config.yaml
num_hidden_layers: 10
hidden_size: 384
num_attention_heads: 12
num_key_value_heads: 4
head_dim: 32
intermediate_size: 2048
vocab_size: 2441
hidden_act: "swiglu"
norm: "rmsnorm"
norm_place: "pre"
norm_eps: 1e-05
positions: "rope"
rope_theta: 1240.0
rope_fraction: 1.0
qk_norm: false
attn_scale: 0.177
bias: "none"
tie_word_embeddings: false
parallel_block: false
init: "normal"
init_std_qkv: 0.0161
init_std_o: 0.0
init_std_up: 0.0161
init_std_down: 0.0
optimizer: "cautious_adamw"
learning_rate: 0.000809
lr_mult_up: 0.883
beta1: 0.9
beta2: 0.98
lr_head: 0.00506
max_grad_norm: 1.0
warmup_steps: 362
schedule: "wsd"
decay_fraction: 0.256
decay_shape: "linear"
final_lr_fraction: 0.05
batch_tokens: 131072
max_seq_len: 1024
doc_mask: true
z_loss: 0.0001
train_tokens: 886400000
max_steps: 6763
dataset: "wikipedia_en"
MLP neurons of a small language model. Each row is named by its layer, matrix (down: output weights) and neuron, and shows model dimensions 0-127. Each number is 500 + 50 x the weight over its row's rms, rounded and kept within 0 to 999. Numbers have three digits each. A neuron's up and down rows have the sign that makes its largest values positive.
A block is one neuron, or neurons of one layer that tend to fire together. After each block is what it responds to, as a language model described it from the Wikipedia text at the highest values.

L6.down355:509532490479548446510536459535430449491494519508485577472488493487511443504552568453474564435516517504390403502441490446560489521542442377434588507510547533490504434616506562452495471492556604487495459448465541405503585481556507557538557557514504519447460544497508471511463521528307558494518445531517525503502543520481414613470494442448469494512565527482382503506546537558535502470486
L6.down550:425481501608568516502522452466459452498549547556483463580451535456574537486531599558594416518503644396459479529496458519529520530549372481411449571536472522446516498572439540590483524433512441544431508476570482490499453459515589534446569579412561401589468562506522424519559423461469449466596455451555451508561509542511497493439525604493512556471437499463516531522493503481582550484559
L6.down558:569581500513408545453490567505477448558560465420580427476439461444511525512507517535536593551475508512491560500367490509550612503464507571524505570463551558536445446531522478569487440415518444490491501521505465496498530524527489496519442389523533438529511471576478443404392553513569505442580472466512535447574557542463510440651566577482477518495445523544446558598566543482537491579546
L6.down826:483464490497564498386526415486476495511510517510545525490586559446496525492475482465523468512481431585616469525475431616503441539495614460490425459544591479539485464459498518598508421515517523467499542534417516548525426488401497463542461545502532461512445518441565509498459442480565429403425512403556556568437454614505555626524419404464555541622351449554472529505546471486470505447517
L6.down1005:664574490448453546399489567503526546476515551525594518479500562531443494547445504546475439551483479515426458554501460467450470542535455519534455507541401439451467463502497482470470586478395448441447500531498503436431582489499597447549466502483509539543582459507541546469546494476446503523486506437475545570437477617432579477476387440463526511502501473424514510476486521426480546477343
L6.down1215:498505630516529595522530470507537545577510408575497462467505437473484516537485569423473489592543507498523489416410460579518503467510450530436564516421520551520509592485604528520534481461467517539440552544537521444451555535532536562371587534402526490543554522544549458431482527482549536577520441532486528458504554542516548463517521563546543460476460496553447386510498558486561398509552
L6.down1361:516460505548606480430506472515464455516530454597549526504527546501560561483447513454428480477491554501499486525508382575499473459494516435460494464562505599585560565569458508595508492487464577458579474478460502546379500559552499550461502461548527525505525541556557468470511514551440588471460523476535443499531492500472492573508470441408538464469375508535472420456496508514523498550470
L6.down1639:557581506484442492573504446505567522544490482419526471571560479494525516385458491519445460545518451442423556508523551473474541445471472442536521531501384522502545505511443513490511481523608440540564528444482558611527612467557531527494578473515540544520466488521559512552529608520498513418563495584636474553475440579528480561622544633391547419510501523485535643513523448416524450483543
Responds to: Fires on word-internal fragments that come after a short first piece of a word split into several tokens, such as an-s-wer, m-orn-ing, An-th-ony.

L7.down1761:397630474437507510512509444527559501495531482461502537481517518536430510550510463563552489501557532493465474526535563478500462497504405498670542457424434506494467447471548635507455568543489447516496502588519546513569559390429489463462555512470551441636542522438623442590552554567473554465524414551541449489525402490576581525483495531449537438474466528462495528475493433539502450454513
Responds to: Final pieces of column headers in wiki tables and of infobox field names before a colon, e.g. Ven|ue, No|., Cap|ital; also occasionally "the" in prose.

L6.down79:496570478483593428515397496499525540431560542482526509509563486542454545460484510460471515426669401413604485536490500556515503475470454425561571506485588512477511522453396503509533579473422525497456497556506457448590533576537654503560524467577540504551437463567415469398478500500507592440611487479582512520527465506501587511545495511466606509553541473526465483448499511536516408517522
L6.down251:438521489647488473506457497540445461509544479541476414465568470488444471512621520495472526454468563560416547454513554443503507405523409488594503525565436626430468531589527367521484463476463459472514484490474464466498471554486481570441574500458458568433521576448503468449500515547544506479546475430590442505528530542505575538496514545481531442586465502550501493530417472541508438618409
L6.down1153:445568462546453462482485516644537412560483570484464603513511498470488479563498581429529586609473533438466444533461552562401533391485482448537476470526476391498590574472502480421477564560478525544470531502454507502487612395610517446448549468485469493406408470535567557485512423420565464428478538501540448438580474490517552489543529477510496458563445483479384522617481493520512620558559
L6.down1185:522427551568521514457465459453393520520615495448509547465589525499332515549496419448468450522583562545417539452401529522495589506557480529439405516502554454543487523502445530529520442528515520556504463512579498533558483445526441512448426475467580445500528514543548480514560490565418541456592448547533471476545455426490552456435384482583566470554559514413476565489518427517508487484536
L6.down1480:496451560445537425468585517469440468497541478354503438496548486428519476505525499495569466506473557497503565494367420562497457560562539501448414562403540533548509419457465475478503396458581537485467511529512445450474563502362375531502478512455493510542423520522530486490515450496456454462579500482477541638504564514436432515535476459422453494508421506496580489612531413499417499567493
L6.down1586:591600509364511484411506485499398428573477453451513477502443560538555450418530533567476477497473569469476439498449539487524457598476476528438452576574539460542607469490553573531468513493454469500594430470443568517517590558504549525483514520587425579472396532543514466510530480552471536577440573495547570529477587514411506433525475550609476573491559562504575444590449487445445594559504
L6.down1622:490529567502503428509639496524467469472564530470524548530466500479412533481409441518541542545504494441440482549401537423525520471434602452535536490582488524560477511457575536497472488507398546537429500416402469474529550458542408505403476484530448512536474433569644561407478482534505475457436499526540551499535473603487484424565549486476547579559541460492518620563486524503533563592429
L6.down1628:529560487495446386499549412473513556537548472553494553470488446526490442521458493540460537516631490503514431461504468557493551446454507528467425501435535459599507429511523469490507489535532597494529480553490495656592457449695566532463519493476644479449504547638579489512370494503514465502601485548528494415531451472563481451526457436530465477573386549469472492447468384500463439524469
Responds to: Pieces inside column headers of Markdown tables and infobox-style lists, such as the ( in Nominee(s), the . in No., ank in Rank, and header-row line breaks, plus scattered mid-word pieces.

L7.down1868:507497525588494418607588540524614558496528514543470458514528551549427512465500469484450457564469488484570477441494367503534513451585453410503507447470448554450460538555584418539536522382481480391646538474500461511552520432502526506547518468522484447549468390566565465513567527426534441429535474458458404480496440539458515505498444449456421526571491507484432431515553537494469554564455
Responds to: Pipe separators and header positions in Wikipedia table header rows, e.g. after Apps, W or Score, plus weaker mid-word pieces in sports and award text.

L7.down1679:542473432418443451546439535460444544505428455513494475518472453538459596485511568454437521487503477426500540460468491563583585548535504545485495443467508471507528529508501523446594444519473526475448514423547582483499439563426485523494536463580514548566543579448557448522410573440509551585470446541428448522532440425501565498451319541514486465502487534487550502473463517391450527419470
Responds to: Second or third word-piece inside a word split after a short prefix, as in Med-al, organ-ization, im-port, Aym-ara, in varied text.

L7.down1591:528438546463427517396541512471439401484556526503492544430506526436518507520530540450583553453452470448409486507514499474568436610455464550525377559483524505537412470434502506426472499424453491523516562505498518456546487594457570507434449516508522553473501486529540499547336590540384465492461521497521528510537482434461438509457507624538342472432574526526443532561488539548519535482541
Responds to: Fires on the token right before a person's name is expected: colons after team names in goalscorer lines (Getafe ESP:, Rochdale:), list dashes and pipes, and words like by, with, named, Prime Minister.

L6.down84:525442508503379541562553438492506534377487463550520514480430463515412454462470488563486474457536389562575476408445453410508525445467464503517480524503564488500565579504457486548555503536433460447483377505619598485399511512547475445546512465489432438481489574476499465438436461484481493529498546527543554460468464498571435516582562583508488488462494457459529539467476535525441448392454
L6.down682:426387521466529503490480517427432458643513496565527454503379451524498466475463462532516462563534534518484527429469482486508479447482455451484479473496636495566486430415431532500438426502455450501494456426520558426541520466488447506471431481497526468452407438561503411543427501420400576541438442491467596467524560443484491508488475573494493603388489475417449438547444512463517499532478
L6.down722:512489527524578466471458479455453547458484454487574492534503491476466455434519495545428506538423543459611406560464527566491467503495489497513528500519545529472549468543447451494506510604419623523439521605512423467462576460523538433455521550395497550506502427505486558517515497541463439456489521395568467448536538517506465497531547583360469372489484395544513450523474464435499517523516
L6.down943:425523438586511575545496489422518518470530678581520441484516473452506484525579392586441502526507560496460495528488453508518511501500438359498489472522505534455434410494564555553494519458554515498479509459470434525580559507649518460444494402544477513507396554519545422483531518535535529523565575380474452473470494569535540488519475403484537497600447518410454566495522492484556515436440
L6.down1358:446502492515529433529544467474501579507582490561507415584454529542545506491545505459468522447524505500507461508453456540505476399531448447466506525469458583523504454561500516454411566495537553560451419458429452646513492534541442495540480585447448409496403399545454390498463438485462543512493569481546448502530437524404515576602572459410511446464424496532513444528494488404541607398436
L6.down1519:530554565400517484439549488550527512457573463538472515506539452462503479490460444421513490547544461548519398522484541506533527491471548573489489513592491415514453495533400485494500550533474467532384465485524579488591558449484429561460507432478442484575563446544526502420487512559472513470499525508533411593519481504414500481493514491451560381534558552500492494420442478518446537507400
L6.down1830:477521512479509571526480478580485502582542514525489494473497441528531572484511441528442434566580491420569494438558504483469501386513428481524508512546497576438536538579537531552536411479558521554556382630423510481508626491503479530529552560547506374570503499588546419562508508471564494586535529428555398500521452552493482450509397530448452491595608540540438524508571430510517446548504
L6.down1994:504432511533503583503592547566462578469586471617483484477505546440484466488546502508457431504523493512562456596457608577594507409496499627464454480394579557500530486529561534495472515557515535430523491528605560579511514396536549516589423515502516531526508486519591437602532541521495543505538615432499414451569544534542496448516545504536529525501569507498490526548529489531397564524529
Responds to: Separators between items in a list, chiefly the | or ; after a table header cell ("Category |", "Apps |"), plus list commas and "and".

L5.down309:484461444599491539531422542564545423519555501568531488525501399519410485495546474492540458510571522533536418421506449521467451521536565458476520447474496453492513465528532482550469523513568459346467567476570516390573383418506564563549507563564568536463475524475509550456500506544526416453519426452512563456541457632453456448567495552495480486576498553594457490440563555473575557441562
L5.down316:461522503479558450492452501532500567490468468494423498480463486472433553445534458531578555466500508575542488456517451448483469462581453516355428462550510480498507485446505438574524500557538544496512570528482505463505425491442434433483461544553571519329491485537549477624487496502444494514564519519562487420427519555432530545595429607518530552452408498584438534547467570454450498433485
L5.down711:486589502507622489513464498484615573445487507569444562513488443446484505559466513569486484453477550441562497478488553426506424456488487570533511415456504432498592444483539413527439494461473469491527581453506381459546496394623496497488606453483442506514483482537531571559480498525487406420504404442451495477594489508436499542565475570526526408633460404555547519463441458457550488392461
L5.down1178:465492490594534474482483491584492431535535481519571557499558442494447473467510502434537469520472605464507500572473499623526446531494450427400556610430459517494467531571360453501549489535523474456438410486443500525487468482502514535487515510505537457557430590411626509552511472569541526486528479523490515425522444484583547528453404554527559450512548435528423525450520427347473447450518
L5.down1329:495486458480471463464433504503473579554413480549435446570468454552505363437557509462526508520547545604558519482457492471531434435481553483366621437528435547480538441535550500503562476481481478436465538482454498487486492455546571500532477461524480471465557548461607422433519550603479486572455469461486503508495489576490524499565419550593444473511510419528572579493449439463565566381543
L5.down1538:474486509463523499532511523458542539426441361558535512497551468563575547504569469462562395491450423597484479453487493474610509509482516459541520447509562472482544505474505496492526431456481558464483558444628519550474526514525476459451610440522553493476470501459530434488539510500464552469498470434510470506542400495481555634529529457422440434396513548570438517483575464592583379444517
L5.down1855:495479491495465549462452541401577574527533532571489556557461427498428394463420547592496398484574588649479485486455523423512583521456558473573565530458525502513568545537524424497518566512465531554492481538613508450467445541501449392464437546521544432571524527576550521481497514427504558451620507492521454502529496535513477616505537531457494507451512494490469479445429487527477552510463
L5.down2023:555486496525470406549564520435548506493508568504417439526440526522540580566587391449462453460565409531518521480491409488453577427526512442547507535591419483467484457456449417558440509501555515485509457489539517462431520445476443554487587477537610469615459551491499459395470554514492536508549510458564526528497459520446564495517442423414520473528432514618566493548523579572541582468614
Responds to: Final word-piece suffixes that complete abstract nouns split across tokens, such as -ation, -ial, -ity, -ment, -ection: amalgamation, financial, responsibility.

L6.down127:508527509470509434508472511552476506551557577574533420453503543603534526472500445497589386487612448549424486483407513559418466504583606452529424484537530522509457528575382457553546495568542560429520560514526527503483483435457468508477539593471502554502455591494536451453472581438532530577492531495551531418554483577491513530483381577507587473515511567586488527445621523550504514496504
L6.down200:556530484564446369513527541495440515468454583567516530499463535472558532417498465438421594519492497513512511423427434441486439559484477504288567505492377514494485428548499525511558472465541482464526507435558553436488464531471400570421505580500522421492512545563518530465489491498450437534567512513519482535412436559489543552499511517605547515468436441551458408551479480438518470423445
L6.down1013:468559510435498612399365561527487604510489524542507554570530558450472454564501499469474529502563463568544490425501442480465417515476401484490494449520525506526422489527428531508534458532463527529516577552458536562454498571449585425536480595478384529572455455528552551443507509495454541596563589548545479527478457446489454537476502509464487562477497443573484472451405479487518564588486
L6.down1065:521462452488494461561506480518535558517475387545493419543625445533553412459415473456471389509488458584502550535534525528440452534524510477521557552447498559485482427443471486534535430463553575480497495516529509437494551468433518562560605454509580515488485570615482462504455483521471451559444462456515577557530434586526532585481511497528606389545537562478479462533523527582455460360478
L6.down1160:517405455528455503498480525616587535440522503614429464521567460477519507537472466510462475481579604548544489436529462436448445547479452425487502469512488567573465478482490452459559495547417574452510594518480538616424519457453455541564501516425533537437457560475607511438476460476496420500468514593484510450525499527485542451516442523484393498509499532493531405523466556515535503420497
L6.down1287:429500412549493419479480511510513593421594484558475553528573500592574505535535510556537499565518494503414506551585490429472503416548442347428537470521450514460531585562439464551529515488433611511446489580434579434507379494496438495508471525622542476504478537382550423430518437479514435495520461532497524568525538540508415565537545518450473421555512500562509441551532531539433521562490
L6.down1686:492412550538448463460520396435533522512433509529434554435465489471546613533425520495576452475595502470515486494565421543493573551547534445433479535499395581538562499532551437413525536494517491511505535513489489569452611556490474466501508457466499477485466528516495523544439519524426478497619438515453529523518528568382462493553470498488460518518499482554488501485546569531484476455526
L6.down1923:562437481553504529475423531527570609492453475571459502535491452500509535546565464361572489533508432531554468477531432434520451507583581536441529495462472510457582527456415419544555553459572528475521569495536497495468611457405589499476433482519592532351482519480565467636532526505441406571575511561563467583539504650469512496526494549550461524531523465558454464455497517459454482478452
Responds to: Final pieces that finish multi-token words, mostly abstract nouns, such as -ing, -ation, -ment, -uction (restructuring, reconciliation, construction), often followed by of.

L5.down754:560542519479435489544568554496431534440491549598527508455535442547456575482548538527425502423503452582449467578589414463512448514452588606447463479418512534517484470481474484558510516467464437413482493483535451460508467420554511445549496559566523543535553424488538579492456581457588511487531468485487508535459492460480434467499448509575467526496464387406463560480528431263443566545425
L5.down779:548539519571528454367510494436490521425479452489556451542478524569472553461450553487543470482513526618544462597597593601495538538524491621620490499417492571542538468481464478491514477432436554479501533460554458476422433540533571518504454491572443535550551475555482496439462434520526447441505558470558447462506523480564483499564451447463566476495543506495486393462503515577566472561507
L5.down1247:482574457550414566502461529505400404574456517474554496520476545506521534541522530486416608522546441411517480603546502457446491495502589490392574592548476437566484623518396532521523528543410447599556489542540539490495472428422409462567518610533502468502468507507576494394540422411547432470545572521491506482466563470427488482461430514539496470495566673416530586507527528569470420505487
L5.down1259:503523431523434534475497450552379559572479422627485552476495468559493553445496544500580499486550455534521541547543486509432465475440539374528497500485422548465537501542433454520527455437544561517457412509490438392526513571420503436470470485450511530448541519467473519525527472520581457478471531478543533529497426520475486541493474518506636543519586503500506446418476545512466469597472
L5.down1570:532508465425506527499510452538507449424547499520529506486501498502546480384460517440659494548467450454522554515469498500582517496522484445473488417460491544509564505548509402542536486494497589503502627479553513500490540560571573485478476444530532505431447556471536452480419493481459530523498467448408490433429483430529479558580488515516482496524492459489530493472578477455468495490471
L5.down1934:496395444558503576531470543520514517464535504549539509529387507366556442581487492480459542481494587553458513488533478498562415540468511540444498490394568451619482500517535585538481467551482494505482537453489458436552486485490478566485565510480517500385537468448509485494498540465465453535550528538546584497451418494391497525436538494392547452485452534494572429416525404367551491509564
L5.down1967:476515489475578503537444419448457491537521504513497528491429477525444644465413451466449475470524507500499562443476471520453468506512501520441413499504495499488615488502468401517494416487517517462557404373543517488529521444524497480462399426459511480526596577598523565468565508545518561511485556542552476513596478468462447542428489519607470503446413564473557505557556481423415476556487
L5.down2021:542433472583490470524465507499545602389563481547467561515480498422529365618404437426548457506496382532516446503516550482471551580496590516555512553483411385478598553504546571474450534579451528432542472442462498486525507415439499529500535535457473503549550484456474446552450495479554490527479501531486544422532420601537466522511569437577538526538463435542582448466438445505503494475604
Responds to: Tokens that link two items, mainly "and", "or", "but", slashes (https:/, catches/stumpings, bid/ask) and the line break between a table header and its |---| row.

L5.down311:610479505535585495477586479531495457584560503443483576533495437478503384458564482407562601507559406488517579540538500512500490526507486559368529471468574530500464546488563544413444511482541557503566434462511502449440534605475478582440557513568509456473524409555428532424590461550527473489523564467561494467387442475401486437455502483527438526517538458454533523476525450476570555475437
L5.down644:471407567505529433500554390476478517470404565506477476483449512475550485543558419519445459518512464492554449384463506492489516423579511496505529451463498529506536526528488408607473450574498543485497499506479481428508445557419458506560470542456521534428499492543486515478486500443497480388520588467510525490435452473475501467536468569565498505490493415536491463447454407354570488558398
L5.down674:585518506555529494485504424516525535468629492487559497420505536438468490464459498523501329429512493592502562436518481558512488510494475506531513490475657504508457479485450579411572490456502524518442450483504388506616493487546406550483607458539573577478545460541493504531432569443486392474453460499533586598489362519603521496606496437445542451494488503577488446459511562562430461566500
L5.down961:584371494525502513533505527445485538464513356499481493446539510442478475490583524535491520472514459548549505519429496499464464488532519486528556578589460489470419420510523491486459476540445515416493450555479505475503471474517500554529546510554451435566553502456519522523495518375481456555440466457586603537459457495427452498459432505626513469420471571522475471448446430487528454553564
L5.down1744:479505444550505598485480463491441526440563508549512460458504438527499455476459605524494607472596598512487591524529493519454530551494609612412551432509456592474535509390522461462627469499427489539550385588538503413472474521556533697547476532528484473480520475492503440458443481505438431551528477481497552587504432431448557400534532496528486474495508514559454423457564395510509492511453
L5.down1772:477488541506491492600419543404431520461510463486547470498465487523504540492437598561418466505516493462568632450441429515512485544595546462498512479493550564490527557512459457539533489528508517475487383475489513470519478422511508428510418511582547475540506431552448440495519554512450468559593484475542585502506491524559573461545434527501421533570545533525507535554433545454512488523584
L5.down1851:555461492477475571474475510465459425526469506551405447492508575489487369465494609536515512454510469578495471372563477518439505461544494472521500552480497563549509425433464452519493458479530487483523514495518471487509517423525433443427538547439499462454352552557535479564465505542486508662475499555561455519481548438558474450542496578529496569543538483547468464468469448442588615528498
L5.down2026:592548543571460482416410447471538512485585528479472563590599433536490441432441520443474545489461462520475479555428484446460435384575468410438494529609500550480444453509530464353504441576517500529433445544521488510430543558550481498539464479465517530543458437466429468512474466558428528589495411450486506548459436494573577490579478569442510487550527494466497492428497495435561536482534
Responds to: Pipe and semicolon separators between column names in wiki table header rows (No. | Title | Writer(s) |, Games: PA; AB; Runs;), plus scattered mid-word pieces like Cem-eter-y and C-areer.

L6.down145:453509489432514566522540503446523482527482389433559491441595515534507509552518428498549524544467489477529489512569522451489586492435483574388519540545501453528485480491476493440552466433454497478553530433562498510476493637530433534491382509519499474472472487576508539464669530499556526519503563458502519576458422486492601516509478519525444536452488429533562586517554514296609425525479
L6.down198:546469512557547545553514485525517525484452484440404524486472520456503541469458570480560453469438530499371440515528503584432533533487440438512462523533472430525473560403507506435477493491575529498443397460481431526518588523406486494442479542506474479615593454583492469506485473509531488566523508553498484527544464460499447522502418516461552534556557525515423521488494468454543498490501
L6.down719:493468484469533608560544451477501494520489466497451485538541520455483488461499439566465556510501481565542461551489498572480484361510506509417453606615475432459488588482570472511491600514525469526451533433469494487461522490506637503525494564498578435595423458519474428513479479490533487496463467504529548479500447615510421424419512474558518562551548542473591487518538562542441494458497
L6.down982:499491456503440503588475407499520542489522537548562556435526519571435561524460514522415496455518532478450507531399544578368481616639560492506470497391430413605514463557540575515551502508477552529530542570457557532441562542534460472517432524474497558487505495493476457486421460518513442663404508456453584535512536532527393452522475468482433525539581553562450501478581532535406537483453
L6.down1440:427419590509401540532437493461440553505486467427451502465546489486587491451629569565595539533588515444414489481519418516511557455549520624369502499479406479538583485467528490473542559477555518445510453518495414498484524533492491449533523612474483433516523541616583403421407529473458486509488517455527588466427544509460459468490530420487432565474486500572448535497497436491457498535479
L6.down1677:539548485496473550469518477482572581433572507498485607482543485405505632620487513525493442534531533451505487579499439393490495432546496538488495515428583469480555445444486473526488459495506573516531412491449421483590553471509442400411536502523571529471502570455489488445497473525523479449480513524514507386500406523469586487526534536557475483537504484493520513470507516441500563527531
L6.down1689:528529463611530510537479562488469456497470574491521545533459447517380590464431514472561503503464479561439557470466529477480557463403495592402468565445474464576523449454437498446511522529468464570525459540464476462513504506559486542477421509558518443481569449513479461501456602448575439557454545432500513510410618484561523522451469481494536491489586494524507504555519579356418465524519
L6.down1776:556446489520434473517452542603471487569530481415456575397406571513478599490474469526553569496493485478507557455461457505501415509454470493289526516594533462445475521473507574467502565509488567444493529493529470494511446542512549512516383453524522491388456534486501475501456461509488486616510480488478494547562502518542454486534514493529529517500582478464482554487511485288453536503473
Responds to: Colons after a team name or field label in structured lists, mostly match reports before goal scorers (Rochdale:, Producer:, Postal code:), with weaker hits on has/are and mid-word pieces.

L7.down1294:509407405540642559428424509493588506560451553535489510570419493540524453517440511430524519546525569506494565512471509527537480529445460481364474563464394523557498534470539513518425447534603491483500578571577538450435518470493500446478559511483480533407456532453516517497547499416431453456550409472470515569522533489490410514553504439579558470573552563410500443531506483354452477487482
Responds to: Final pieces that complete a highly predictable word or set phrase, like possess-ion, Basebal-l, rock 'n' r-oll, World War II, and UTC offsets (CDT).

L5.down290:558447453457505512469463549580436489548577466475562532629566535466446530479534509446463595585525424482462580472487486536477490484490525461547453525543475482626449436583491549430509522490567503491529464415520456421515497568530526427469498505504448555486561489491474453496513518505603558538458496374567458415460548515482551533446511486552562544500484452438527456465463524506526509471493
L5.down499:566468444499379490477360519506412514478437578542423583529507533546514594401575564468507576422491539606462528479498442514490570548513499563455502542546431466568464414566500483529513439417467563497538612451510535445417492458562470518492435496458519531488551641510480454480454447546514448601513493447424518517525440535453527593501520439537434476481483510464506448543493494429539533541558
L5.down974:540459531493545483533486527558505415470460572465508514515507511503476550468499479547435489497455519483498503487474494504505622453482635520549485559462462469599531388549446478411521480490445477515541545516428509507472543517428506433423432589521521540471537499534487482347450457546424521608512514485535595604493468531468449490439485496411464559489523438494503484522504405493572536511535
L5.down1146:534484424509472459473412482478600512437551592466457513566507505507443545552517464503466561448382555607494512559493449552504514508530553493491477509529482523502544503543473406435512541475490555589505583521405537511561524534519556536541494551465554499470587520466486464462488479547488499456475519504469490513497553416493430558497499494611569549451622429551531411493490569587549528520504
L5.down1349:560412440528547464497474432398443526574510481524502524447462574479486541530534489547513480581408516470470594513571469420509588547383520522672446544617475548509477574484496444560577470459522492494455493479429515504481563537393470522446493538514492495561519480580569450495380509493508482541510512497372509565528491487541498556559445455562556461476476437526527579546474475457526476521387
L5.down1594:499485528471473400518553536399539498564491446395492500547492551522491567462495506450406554506577480546446481535471504445497473474472484532477534556524540538626497502532449508472500531587517506520462515583517488527506520562471453408550452459551495466507611593490535494512533503496508436543475525529444542591506560568523420548447519499378499636555463496533467471581531539449511508535480
L5.down1791:521532554526542507515507471459537521637515582486477529556509547520451542442525514476547534468488577432383481474465548518560541497449483454477487576563532436503558485489436478507544481560433511456473494477470514508509460546447560475470415538527414497577399570627431383508459529422390579591348478540507514477533448499513447403526511530465462454489472461507480507576462574481531538592478
L5.down1966:554426497536544491523517589506479488477491464352512432439435509451497398449572510493532493459518422471473592417572537526530495499512439560551402443420484482513411358495547563451555462456488550533520502595484564389467502474470497482477438474448499501545542502584521565415422419580579537525466477454529469499504453526507496509531462452501499546502592488553505483506398488448565492522446
Responds to: Colons right after a team name or field label in structured lists, mainly football goalscorer lines (Rochdale:, Real Madrid ESP:) and Elevation:; weaker on mid-word fragments elsewhere.